Weights of a small GPT-style language model, trained from scratch on English Wikipedia.
Architecture: LayerNorm before each block, learned positions, biases, tied embeddings.
MLP neurons of a small language model. Each row is named by its layer, matrix (up: input weights) and neuron, and shows model dimensions 16-143. Each number is 128 + 32 x the weight over its row's rms, rounded and kept within 0 to 255. Numbers have three digits each.
After each neuron's rows, "fires on" lists the tokens most often at its 100 highest values on Wikipedia text that the model never trained on.

L2.up186:126147166090144122076130081128080196140126144143198148076148117086141110118117112182153143146137123115097149126084105071126077120111176169102115104093106140162118123132202152122048124137149158058203146110161063123145173101111157184162159121105152117137176130108118089200120135072081197152151129130156137130128132107123154102112139231112179162176120105144109108102133180122136120131134
fires on: " no", "tor", " father", " not", "ist"

L4.up1021:050159142109097162143191155081139087167133104107063112128132057168112108126078163163072091100115150105148127104183073173118118103170163102144146074103132127111166099080130138060099117143145099182165142147143146067113122149098093081123102094120085141126094128160116134157153152111117197124109098174120094113158123205132166146192108152117077143165101054137154088183114157133132177142132
fires on: " made", "ed", " complete", "s", " win", " began"

L11.up1003:131153099127157065090152098084127164024135177111123128102093138137089137105174073184136139113065136123143076179105125135088077086174183144127097122074122140141168146130111126147119107091145195100070158140164142140143071153122128107146131126132103191176165162133120079130119140131160157101168069084152170125138180084076133133117113132124143163070163123090110142089095084071084135146124
fires on: "en", "or", "it", "our", "bor", "ve"

L11.up491:116149146139099096142145068101098091109117106126227137046121145156150135122134079126147179105112121098104144136103111076065114110122136161141200141159117124141151137149150162131201111131126130085146092130137197207102094152151164120187162171132077145152143089156133162116145158134148135092198107075045137098099145138126129100137108068090142083171101080103103205131104184122149149072142
fires on: "ir", "le", "ri", "li"

L9.up459:103138146140163106075131109166152148174131122120133128098118149210098148116109099141114124164115108115116127126130105129187066161067088115123134079117125184120175159085131125140090153175148152088133116170096099091112155076092132168113175109083115120091205149136165166053181111206173166135142091151105137111140114132129123096131129171090129152099142170120176166126039125179081153062153
fires on: "ed", "s", "l", "it", "e", "ment"

L4.up510:103147168120129109134136127101142123137109085128191116109142118118160122132155121113088168166103152115135113157183142087142132181155131142079061156104123162131117129111113111208162149094126113148163123070123106186133051190136125147154152147080179105182094103090182162132186099165111078094148097087143107151092139144183134089124126116178148133130140132117116148101101109174144098073110
fires on: " be", "f", "p", "up", "ent", "ti"

L2.up539:193136104139173164075137160139078150121142094177155064164150128075068123109142098118107157117157122130183154166170109150142107158132086126167153170174116131180156120164119085139095112147124112136131175129135163074168128155086175172150102060085102140115173117153119113165155108123139128118107146140200143118146159143144076122130149139132124101117143125072085121179106185095213115129099
fires on: "ed", "il", "ular", "od"

L11.up133:113139184137123179132158153117086104095154105139140095129132123156118128111150040138149111138044087162120128080123126117159069072206122082153154100167101110095110118156135127081086109080104138160151108096113114130189106094137139141128142085133140149131140101161100067107141139121127126069087088188084063121117124148146102138141102112145142121122159161123174134169121126075104110153133
fires on: "it", "y", "s", "ch", "min", "t"

L9.up143:073136106073177097121138159102152093146127110174165058139149104156187106122136108121122110093136184163147112095143152136087113107150097170154154098148147112116193125193151128136136110129182180129127124076092168167113164153136066081116124146121087146081131115167106092131109132156155093136091140130125190148136173101143113133147123099118106125117138129124103127082096104108124113155139
fires on: "y", " of", "ic", "v", "s", ","

L16.up982:146083077112087142109177079125116113112110148119130073168131101088120181065161086123089098092103106128135117131167123078087100116145144126126151133115138127114094103140129082141124166128131155074108087139122219128071166149189139126127064159134113094100173109152124189143159143125191146141101064129158094134157122107106079179101092124117110172152166127126146159103167156162117130092145
fires on: " to", "s", " of", ";", "d", " under"

L17.up295:172125047144142153117136131152084064063124111147189153136066140092168132192186108165108182118117088100087117107082135141126176090116082162100090143155148082132114155153221115133158132146071125151127110115151134190119103102145076158166189106130123092154177085122148159115135187111088151118182098165161197133172119092180101105172129079114104114128135107073092204135098095133123175126168
fires on: "s", "ers", "ies", "es", "y"

L17.up984:100134120118180123131169129074142159121175064151065119167089146126156125142182124197095139089123134141144152068153174089111136139157056107064113091099105084112165096131081112186149153112130153085120118112111135086169129156142092114115150144111119145177120146105159151167112115125120057103176133154144112137079117127145135118097118112173142222092114153102137117131071120137048109173066
fires on: "it", "t", "ive", "ci", "ent", "tra"

L17.up137:129135113100134128123127095122134089128116094117128145106078115093185094112208114134142227117142219084137088152124136098160175179132100137050077101104122157123195106136071097127095188142139146083141175087136138104149118137166084107118103108197127064102093172135101096118124123157109121155141127168136129162201151132148137151143169126123169142104125170027139166170140054095108151127104
fires on: "it", "ce", " ex", "at", "ot", "t"

L4.up634:130184127150150182167111067130112196114190152100231172170164149059207151073110079041150098127074169129157105104170133128092119101131157143074155193139100117094089147108117144094137120141141124150119094127122076090087124183076123139127187171078158102111096167105097145123145159116116120137095138145108144127159129099147149153129120131136131141139083097095087155152084118174156100178118
fires on: "re", "li", "ill", "chi", "m", "d"

L11.up360:150147106111148112064100089086122122142123130150093145168100123128164116101210201148157111189116126107120188097195160106112118128133146146127103127065133109155139139123113144107140164175136123147091135144122119115175122139087149137129162121113161212163134141162122093138096126100114147130176142089166125128095084205097132136114176136174110131139053199154151131135101135059135080133133
fires on: "-", "/", "st", "o", "s", "la"

L10.up195:170083161131085164097120122113168167101165159092113100122113154111123180104161054105127139152158040141151123084134097121186117084128127136152138083124087105112129194132089140137082108123142087138146081141134126129124132121112185132118156126166141078127116176160138124081090096136098160168089176188078137157116083093130118131077137100128085140124083130176116120143067082114130136131080
fires on: "at", "t", "i", "ha", "k", "o"

L10.up618:101219181127130139123069164149117075180123124151123099111081070139167145097101132165117177167093136127181147090106145163147104098071130177147107127132113138115126068127138066159189182188109144162139126174156137116162108126171155108135140111111114148085086101172112103129118090132129158123116110145147171145138106154154156128143132113084116122117100099122171171159087087142139137101116
fires on: "ated", "ed", " the", "s", "v", "g"

L10.up480:066139128185156118148098090125175124131127112103071125103142083111109152103141213154135111121136095141127114066131165112119109102161133122086165100095159085158132170122145171137153105116126144097087154145068161121106137118143087112086112124059117177157059121136111128130138195145091112133170116137108136146102157169149125115041129165127135134094119170140108133119190099149076135132151
fires on: "b", "ol", "gu", "om", "u", "ci"

L10.up898:160138148210106158140134126190150103141173130096127136092128175158108127137141124180213148150103175153106061170061080090158121155173178081141110085159126078145094138125068157104089112107177159134130153094117127163135074105119134118155148137146155115143170088150144154147135178118122146127102132177093133102105112148141142107032150115084115137050109137123168167169110100149135121141072
fires on: " high", "ill", "all", "ull", " full", " North"

L11.up338:120058130172187143093092195084134106133185120150146124168133160178090133151133085162164084131083131096058126114113119106160069130139131094066133106194097166119122108136125053130101061131171195132151158125122164078145156136131176186130127069101176103162106127189128047151153147080171150132143122084120124155091112064130132122171148120135070116139159135138100163137112125131117148076079
fires on: "ly", "ally", "y", "g", "ip"

L10.up828:103153133104160135113099133114077169106149090105155099100180049051145164117084168141118103101143151078165124114119130131115113047132069160075212135124107129162112124087149165192135169100116067128199092112132083173061125121128115141115154156136177146110133092107095102095206099080178088165198182109098159148205155142086090098092157111154196143149072161125127132110117136067112133125146
fires on: "d", "t", "fa", "c", "no", "re"

L9.up484:142083153170095063188139129105049137066165100132151148125089122120157057093163109160195193088139098098140119144109118111111133143118121202124096125106176142185136060140098079207110123131138116139126116117159213126115121119155067118102120134120165151098138093169144114178157155139139094143147128086143114156134118144098030060113163194071148143140162163110143128095096134130116106140200
fires on: "ly", "ed", "est", "ally", "la", "ve"

L2.up823:144144135091138198143150103150053133144097119119176164092110097127094166097128096079176104155107097152109149154154083100090064155070142120131130129139082088130120105068142171145082103143174121185162143071166150084136144162148131055170120125083160081150150149160148159139174096128138199155124096067141115118105097083131149136135155047160185124136137142108148098152072061091123147135135
fires on: " U", " No", "•", " West"

L8.up492:154084143073195112178179093186093139138151168115088124084126100151132228153118035124140113113099108154101159105102106081184090137117116130080103089125139164151158154130160110157148099094097053161143157162159122100111110156126099079122173173104171132160098113122206112127144086110105104153105110134108111056186107085140136168146159151199121111106166176115160160083173107105150156097171
fires on: "t", "s", "o", "d", "v", "ni"

L9.up352:123132121124084117143131108101112149081095137147118134089155164070146123190112158070124137103178115138110106132085110114100141091171126125117175133185200154138129156115163137172075166117188128107121104127147146177078182111148115112099149192138124136135215109150107136143124157123077106119151138118068120112132105115149068151142111109097109182041090130137137141121129119116112097066146
fires on: "re", "s", "t", "n"

L4.up880:082151034121125117096148141140074175105126209082151210143191120182138112201167115167142080160112170109100120117105100153125124136182140125104180145151083143139115082171133113147105113094140132193088152153201138145150134098111112139132164139126105129127114177066136148102132137127116129131191113116095126087148106141112158051124168077118131125110156117116098076145082095080113135185114
fires on: "de", "st", "te", "T", "li", "di"

L16.up210:132129156157101127136079190175158128132152152119078159178068150135075140076166114103100109150131081157090158120200152095108092132145149114119115163132112120117085123061160164091115148117133125121095156131118136149145152146150123107123104165093204158129134113141131129116134156163088146082122161168186156112088138154085175121060164084164157103162112165123112086146082080099096143156092
fires on: "–", "-", " trans", "†", "s", "−"

L4.up1001:124100106084152155148145205161122107118131108131124121097103071158130090041060195115125142113087086132136168118149133121124145066145110188206141138116141091117053137090102084150110119151142095102104163108112127189178150152094119079147139120085101112098124174168106131121129104146147082152116137151172162156162121133179156066142132137109125067127130094074128157140147176183148168140098
fires on: "ce", "or", "y", "on"

L17.up610:139137133121101092113092163142144115097107111123188154139094150151140122106139151142150077134125127120132153192198160160106079169130116137113140085104160082066146147152108108096122194112136138149179133198154108066110187124102136099194124109137140084140106150107087129121130155129117117192097148111133078075127113158147083165138088100074140080143099125154157125094188084184147106063125
fires on: " |", " As", "age", "y", " ", "hy"

L10.up286:116160151102155159131103113157128189179132121180092123126142145104174176169102134124120120145129059069119119175107116086096144144134063199150142118107180188107124151148147171192152195098133144087113150111086135142138133107130077105169152131112154152144159122150083077072116149130125123167126152190148142093131073159067079078162184138110178115172116139109089091132137112142143156141128
fires on: ".", " (", " and", ").", " |"

L8.up67:100157113163150104150149112098173115165128051123172137151076147087142115170140119105155111128130146093106094091170110075068094126128201194082046185143134083132163106123177170155175102131121091161131143084116101109121119221111104101124100185090191076096126150073089157098132116148105103127157087055135177104116171139157158161122132134081110195116116117086117126114094097153159139154164
fires on: "p", "ed", "up", "d"

L4.up694:068163126133102155125209132162090104107213114109130156142113131130164152093131110111081143115125100091129082134065124137093151076118166079070102113069097082104153131107090174136140094134134122125188121125086117142067123139101136122016144163160126104157179105135148064185157138111103110034180095087077100126141118137114133177098170162093158093139116073139144132120130132130081120072102
fires on: "h", " w", "f", "s", " long", " short"

L10.up200:133108069119091142160120125123164096105129141153100098130096142077184108143172124128140105082170149141096124126102126131133096134126103140157105109141173124140147125156118140123086155112153126167132174140125117174154163081129140093174163122177116116154103182080141101129139184118123129161153172097152129101164092183111106171124090136083137113166152052124135179063146151151107098124116
fires on: " ", "ur", "lo", "e", " |"

L16.up37:105146094156163138099170081149127145104131177128111112061185105153147142136102139143114087127116073119159143135148101106088096125091103121094130187106148086128109130078102133162069096088134124140126109089166108114107098085188129127119168125176107159138189135046156123128143112075159122090109143081105200143098114074093138116111161086162098107067126139191165158142068148160175155141136
fires on: "t", "ri", "c", "r", "li", "l"

L16.up562:081082112147190117107130127165111117119135104133154102158169107121186171087132124110117190146182167058131146189082083108128139171101127155115137183132141121166105167072136137122102105153122123144137115064172147069132125109174124160106148146093099189085170077156138090133154092114113134079126130113156171107036188088211102112159132140095128067103171104125128128131109121098136048123099
fires on: "ed", " Christ", "od", "th", "ist", " T"

L2.up440:133127089159149148092168123108185119136121130049163028105151154116153184126132122187101133145118104090136125130116144166171131097129089161098097172115080172114118205110171153131067115110123239168070089117144079102127165161080084192147095108188108102144164157137120108087132091110105177134141145151105146085067122116145109104152159141148115104106145102158165088154034131098149146157084
fires on: "im", " se", "fe", "di", "com"

L4.up236:127196105110093144127067114166107138099122113080159130159122118100113175133132139173110101138138151146136161112102169255122129152129095130227088143115124152134192126157133153124065166179084129133143131104110123157127103168119131110135157162159121146155149169117162098197098129112085100117113114156155168147160102108060081072113167141138137134067155165142104128156137137159130102135128
fires on: "ter", "me", "art", "f", " education"

L11.up195:174096128160158081153085153078112151128158031132203130111067127084146119129104114128166138109187085112136137105117118112190137112142134128124119073153172108056078138084105075118127157056125151163110162143149122130140112143081110136148200127102141160132161076161176119109146104096161168073144084159161128138120171082088172129060064138083158147102137180115146138117168166147122105083161
fires on: "us", "ut", "x", "m", "s"

L8.up557:110071178102144000161128153085132120157133103136120167100093104125117132116080135149029099108144096159166092124121171051128145117141123190163129119096181095125097085121165132195108134148144100156117139091146167114072132175128083138102103170131118192062051092168132088145143057149061084080113107158077123140149120168158129080110110132125126157167107123146168105174099115135119117150116
fires on: "s", "ing", "ed", "ly"

L16.up883:134138138159123126174084201096130102155068142127122100093134087134130122183067153206110194126125090165174140082206117146109087103152124143093155108149151105065142179129136192111167107105106126179101184184084110154136132107155086167111142120074141094087115067110138111089089128077148147124147128120154100119154178112122161167129148172126102131142147120138145106099135115121055132116142
fires on: "–", "u", "at", "e", "ing", "b"

L16.up126:115158107151110112088102166187130157136159126125173091131131140120112126148104126181079119158130139118138074109093150117177127108163088121245113097170123171130120180095094160115129092159140079180108145146072110132093075140164198130157155142151111111180177118050110079154141162131124104091139097109164135168131152144127118105134140134122162087132179140125175139121088178131093151143118
fires on: "g", "d", "ur", "c", "pi", "es"

L8.up633:115127170140149127157125118167154127123197110152087123181172064121172133104149107119124123113171130125165159037082147158118115176087071128105150162106116170101109104145193108152078130107082097152149104120051129111093150138112186153154112138102152212139182123162101169129139152112164148105175148139076123135139112193094172159167127105200177188157091153129108133108132130162164081158077
fires on: "s", "ed", "ni", "k", "it", "j"

L10.up816:121095101147102128155221104127102135061118145128160121130078140150132089145078124114128146114158100087119123149101168157160181110142137062173137077093073116110165143113160129145168117164150195098153105154147140072090089167151117127147156197103160022063130117132214140154123107080127111087136163170143082158148139157123089157091144157157147136115203161099082056140145157166127143137156
fires on: "ce", "g", "hi", "ha", "i", "st"

L16.up81:170129077087130136155177143110095136136150175131138120148114164150188153128087128174129138140045132124106137076168112144122133145102106162119169117089171093075148151102153116148084129126124164139175154173096125155126123082155149120106128121148080113134144089157230179170105137081150152083164126143156153123134148137122125161169139152148145120117186105070124168146108154110073116146156
fires on: "s", "al", "ir", "ge", "ult", "es"

L4.up591:060139129138142067126139170112102139069160182119137157159153159137138155115117156087128119106085131148138124187132052087124089112125151141083119123123081132145103104115106132151196122093133155127142103096118096063073156128063066173091103127157144107055136113139114143215079095069121126131143110158149136094058140090184112101062134126116133174089131139102129173152153156112166199150092
fires on: "th", "able", "ong", "ight", "ally", "ly"

L2.up203:141138125113109151133124174133133142094196108096152141092133141156092158105170084140113096169149108058215135104113114185126091132071068104200116123164145102196160103133142133116107098121141155214121117126127126118106097163088155144159120096155149190102108125076127078137125108072142152103118041110102128148156114131126140155153110126109091142096104144153148111188168094131149101118097
fires on: "f", "art", " four", " six"

L10.up460:124152114183104153139109070089142086122193156146127084204117134114091128179157089113100086088136146126149116083065166126124136180168120159106133109121123134148071139135087155136166080150188100152173147123090116100111153109086097055109135110100173127131125127148197109143130150051145157095094136112153192162167104175145113149179177167142104135121151166108099158087151149086110156114157
fires on: ":", "n", " the", " 19", "o", "d"

L11.up278:169115125107110093233050078122149119147177097109101098096117117112190160143141185129087099075133143093082153142148132110052085127135178102102128146159092094095112159135049084120166177101143188130093140111151116106099161132123141117131092100136113140103138086164114183124175121154210130122144094092168137081108115152178141108149153119124088161148095086199100220072165124155093091027102
fires on: "s", " |", "or", " ex", "al", ";"

L11.up790:154183148116118048106113117091147105242145105179212146147124078119125162125130126151125145139121148063037114101177176130072109083084104143120134152186118155085063156097175062167151085141090123103131127102087098134137137138136096117170105197131154077189218153143144174171125144129105140162149136135140151140108110126164186140105125107178128213131112145085138112106133161120138164109100
fires on: "s", "st", "ed", "n", "d"

L8.up166:121179153129142140117173121169128102109155141140145130092116135223054128087128187092103140123084153165141141162174064150138135076145150145186166164101111137126158088147162174173153088118122137100110173129070114141141169104121148100142120111114114121143138113132201130142144147049121083148090147098131145106104144095128119071129188124158099108163145101115092140153122118164112131126108
fires on: "or", "y", "li", "ar", "ir", "fer"

L9.up777:076149185093101159073132079167203183112169123129056147129092168125154160155122099114153095100092117131122140119114156140131156151178140113088099117094125165101147140149147117096126115158119159178077144129157122137086109118130144106070115131124142133138142125136143123130186130123034158119140115094068102131169080202094128162098131129135080155111168085158154123107116192187131143137126
fires on: "ro", "f", "wa", "w", "s"

L10.up760:151099151040080144142165106127073129156091111186126115110099125184168098159150171117159094059122204092112100152124029146124143165151129156106083116132160159154121112176178108128137096084209133159100156035116149158162112109159121122136167096160131160100186151139120132093159075187130106111113130123118178179133111111115124139119113149089096108108151096118092085153130158141113098113115
fires on: " ", "p", "s", "ic", "at", "ent"

L9.up799:154150115082132122145111102089073087112151052179139139128139075138145149110178171107125125122115112101118140167150104097138085144109094138117148098104140094109140203067103099183097090140145089103150139129165084123138103132137089064097176194114140147109144121129120140130123129158154143139255170138128080122134083133114155110075143142150149132159122105093158145151061206066136127125144
fires on: "st", "s", "w", "c", "p", "ly"

L9.up1014:118101096033154135146143054144113154161186202140096145114127119113088177120158134157117094078115092109101104125093155069130156179150132113104140182142163147131138169171164159134062113132121153131113134103151100098099089126169111093073101167141144168102173159126147116105112122133148061141058158127140143062146117108094166176164159107114121145107109161141156096178087140130129130112132
fires on: "s", "r", "ed", "ef", "d", "ar"

L11.up43:166129193104173073124111078129120124161139119094147162164083127190130116127149134130185162169148115080090179107150139114148129121107115124151121147088137131108136141045119109122062148141115148129122172145085086180104177161081154109152185128151174159140115107126121118040112113150069151107181127149170087151122140140119142165121109108123091152108100212121162116106085119115104128100145
fires on: "it", "s", " Ma", "m", "ve", "ip"

L17.up146:170163115176160126120129144061133145144168092105087082125101080120136089133137134109105132181128146125138163152107104091073138069105095144144080119119150142094100110125155089145110075119058082166124116128136096150141210094116113090201100120129091105125160139156131163141182135105127144108121064154211080150112178162121105092123111170134071105164087169114112135091099095150106113123105
fires on: ".", " 19", ",", "ven", " 13"

L11.up830:114112132112151148146128095115162137126179144114175160094123118156095166122134122149107088180073092099106130085026091082113204042138109164141077065160128123095139168078114125090083134115160119114101157125141086132100133168123145149146160130096131154129104146113098114120081074090101157162158210146143127114133116101194165160134155119177078155123150125116151138067120139087097182127100
fires on: "t", "l", "o", "all", "ra"

L2.up559:087214101096134175104115058129104171114159157072170125164147114127110154108117148126142138130124115117097112067111114095078125147106158077054097145154100162185132120020172122142097136092165124113140134068088151137127150171172213080118116117096132145143085143119141140153108145124158144124142148095114106100166143160134126108162117094129130227161146098137124129103086109119114067142157
fires on: " no", "no", " No", " U", "S"

L2.up957:122164129133118126094118123083130118111186075108116129193128132145163122086114155148097128108129199085162176176138136017154106112170105138155102068108105135077124194043151179046154123120155114147160079115112090079092094079178171118156114102117164150114143149150126074167134106183169170124204108110107101175101127093104064153094135166121204077118131190108133095136118081096167095152060
fires on: " help", " J", "ell", "us", "J"

L4.up899:073114147123104182075167133170067125117157184175118100130170104073093210105165091138174156130098094112090119072114129120080125072107096186086133165152099129166095090118177122148104146116108087144162101165072158111120160130174147114130104104131094107121176145094178154196147112100134105102131115161132133130171174141068130129114135150155185179141141144107093110109076109127149149086133
fires on: " not", "ed", "re"

L11.up341:160098103083123099113139119163067130076119131134181143091085127133177160153111077130180135110141086143075100182098104180108106062111199126113116120205118110086144056123129165097105181096092140136154098051151141169107181118154132177086195210130161123152160158078132147158101171109141166131144106170099098166159151138147157098171181135106099158157127142135085143126107127112158113128140
fires on: "t", "s", "al", "y", "e", " Party"

L10.up639:138109114098151153073138093142050087145162126135129117133082133142080138115137079145179090113163166080079131087076137081140155114105133130076089113111149154175104170196113115110134104142138158165041176058127106132090147146152141150111101165140186167140082217177160140161158130089126098197172134112104167200128122116114065157156067129113133104158099119166168159154121149139147132110085
fires on: " ", "s", " is", "y", "u", "ly"

L10.up728:156149121162153089141062157133167097107138075110181142141189169096115109098091120093144146106079122068187075104084134086068058090086115178151038139145144121096147172111090127118109092130095143150134109130158160047154147156112115167091102157108169084104183165109186107120136149103106183168102129153157158107113161092182155159152134121133123152130092136139125115170177095108126070120206
fires on: "d", "p", "ter", "th", "op"

L8.up384:155129111152123149090146100174157140165126111106139109118147102088119116099133094155122115140089190100154075138162147133151146078136125130116185142129139078137177148103102040150118135120177100121123188172111108125117119186066112150120140114136070127170123097171107123059118124169134127087166110088164139106144099192106176131109146077141161103162141097095103122146172143158160161122157
fires on: "b", "mp", "cu", "min", "c", "x"

L11.up99:106147179129161122138121118088158125130136113136116126059103091163114101174103150101143168165145076112162117116106108122170121161164135135071109134082178173104112227092160144115094125189189110134104173062150076112132147124101102173093153133133121126161118081124127122090152156119109181098187134127098103126142135098121110157160097093113160086120140145109113110119053115141184118108127
fires on: "s", "r", "m", "us", " S", "up"

L4.up733:066084137149173067181184153112139151083153164150139171124159148136117146089162111106160166145169095144095098050075149089154184065103132150170161176186149117097169132171145115120125129143213157159125141180174147102168151155149086134124160112099207125119158082137153111127080136155127164106125147117107098116146128104157124127135107109067075097101103131089132133136118134115111110118161
fires on: "ie", "h", "l", "d", "v"

L11.up749:116168145117073168092158143112106199172202102081081127189131123114187184097122131193118162132086099078149163187084143098106093154110136095118069095080165176187169178237156139142149152142170138100127113117158119094115102167120089122109148125114139179090095136151090155121071110130109156106160155152176101120104160154089142063137164088125066157119105140159116168121101143118162173131188
fires on: "ter", "ent", "port", "st", ".", " |"

L4.up300:062138146099132167141174162166127115115125177153079121086134057155068117088119063098168172150193179134116109112096152100116111085126125124116157174125117100119167165163145132099105083137126179157157152151092145091133094083081100137114108143093143149158095160121059139123132133155192114081105100135109146097114117111143177091205129171180086146090132182101194122124105150064064116195100
fires on: "it", "ad", "ten", "ut", "min", "red"

L2.up1016:132095080138147157155127113156156130105096213135139187124144169116155113126178125105107093166166137118137142117146145168160118092133173150125141097077136100146183118087113149155122071101116132161098064145151093058188098125086163135147114127018077087191133121101135094177121140160137127101120126109084128134105113149070156171082122097088162156080172212090111123182125130118122081131103
fires on: "en"

L2.up778:139108126135155147128105069115128131066121154110187133110085154129089090163123147132078136164135086138119148093190132130108137083081140155130105123130136088164135176118123179086194097148120117152104167121164174099110118147123051226183171117143096139124147070162196147128115136122199129151160179122133116103079112121100129084150153133124138152153102082125129108112085145156119101134159
fires on: "li", " Li"

L2.up639:121127137106136150089146111093052076111137140174136141094153138134096115133170128137137097198130082118119144108056139120122129129156100116143112136123136135202173114151189131108110095098170096163156217050147141151098137155139167095145124165096203116141158131127123149072129135113174139140121121159107181111048124090145145166186143162163178067129120153141084084129143128158098097093149
fires on: "el", "ul", " El", " date"

L8.up426:121105164117071180100168125142119138083055176143148133084114141116161110137175098109164092096134088157168109142107114100131126072159147140138122039168127124162130101164106117124159076100103105115076124132149128157140178083166136116161102156155132118139116075155098129144083158145110073157091144148165171148082100136099125168131164152109106102113137128145137159127055164123173103167046
fires on: "le", "vi", "ri", "in", "ation"

L16.up498:097179078112123165107117129129121160160139166170130132121107032135139078187124132063155106148062146148138142100080174212085114137141165138098152076081129146140080119098138128138080086108110166163185149065135132089109105139173160152110120142150136137167189086071146126154175160098103079137080145073144140148110098127130138142197118115116173127145108194154190096110099095156151117125113
fires on: "gra", "ur", "l", "n", "la"

L2.up226:094101082104174147111190126142144157069186174098137125118177142109083113190099111121101101175102105084204089101133088125139092069110108149109146201126094133104162163079110185144158087126161138141109129117174079113116133181131141191168138144120092160141134080114142158087131151141146128116145100118122125128090108144152189118150123104145135159126059098136110127109090080106155098145101
fires on: "li", "im"

L4.up27:098110124117112182174139102231075202176151157137123101181120140135122127131135138164123128141111095095099117095091150170128148105151142118154125091120100089128154178127099062138195100150156165148108124126126098110142126145090106108146063143118093130172180105084108090152134151118126066101140069104092128101138099097135147130160143125063112115059152180161147129222012133121116074173118
fires on: "es", "e", "che", "en", "ue", "ne"

L9.up745:138126118145158128159124096128128168108179177160125106126119122091111132118153131152172107121151177133110124115133127127131144046111138111122146156150124125155169135118121175169206182074129070124139115142121167183067114144180105118150166148167097136118176083137144143147146094117051142109149041170117160121064126155126080119170182034092106066124115121157159157158115146138112120082092
fires on: "le", "s", "b", "t", "li", "cc"

L10.up416:058128169120156147101165204147055119105150153097172075125158123102113096114138143210146161148117051101096170178106087105044104102120107157041079162103099166076092095120091126147092134086133094149164145156120114146128128165147103132129135147152130122086143133128064229129113113100135106176108153134134079126104108159100156128097108149102142116153129204151101088124086167167129169102156
fires on: " |", "t", "re", ":", "n", "History"

L11.up1014:194102089107144129120100092116140167118112109135119123135098133155084149145160088099175130162132141167155166116128115145101112174148131134150103134190091126125188162157105139116132115152127074101104127178137147118134136147160111084130214167090107091162103088084139131126157158113156131180108144058068141111132127141077104122143166140081152129054096073140135153147084097109143131060104
fires on: " we", "te", " We", "″"

L16.up43:173224118103125128089127191116135160117145107157188103141136052162108114147138116107142053132116106114159117133073114124119126089127113150140133113147139155115137194101110151149118120128126180159149132125116093100107113177156139161122110125164066141116166112152135114069112171119102083126100112144194121127184184128146098180140109113116120166148158176158142138053125075066124173169105
fires on: "ur", " Cor", "la", "d", " bo"

L9.up330:067043096174140115091174061173138118142136137132164092128114188105129167142129087179139168120128069117166149066106111153162175129107116112107120162062135164198149100154150123127107165092088150164112152141068192148096172142084077071114084087125112132106136076162113135146139115167134114065138163145079179146122114117102135147148172135133129139139140173166063112128111144097079177125168
fires on: "it", "o", "ine", "et", "ot", "ed"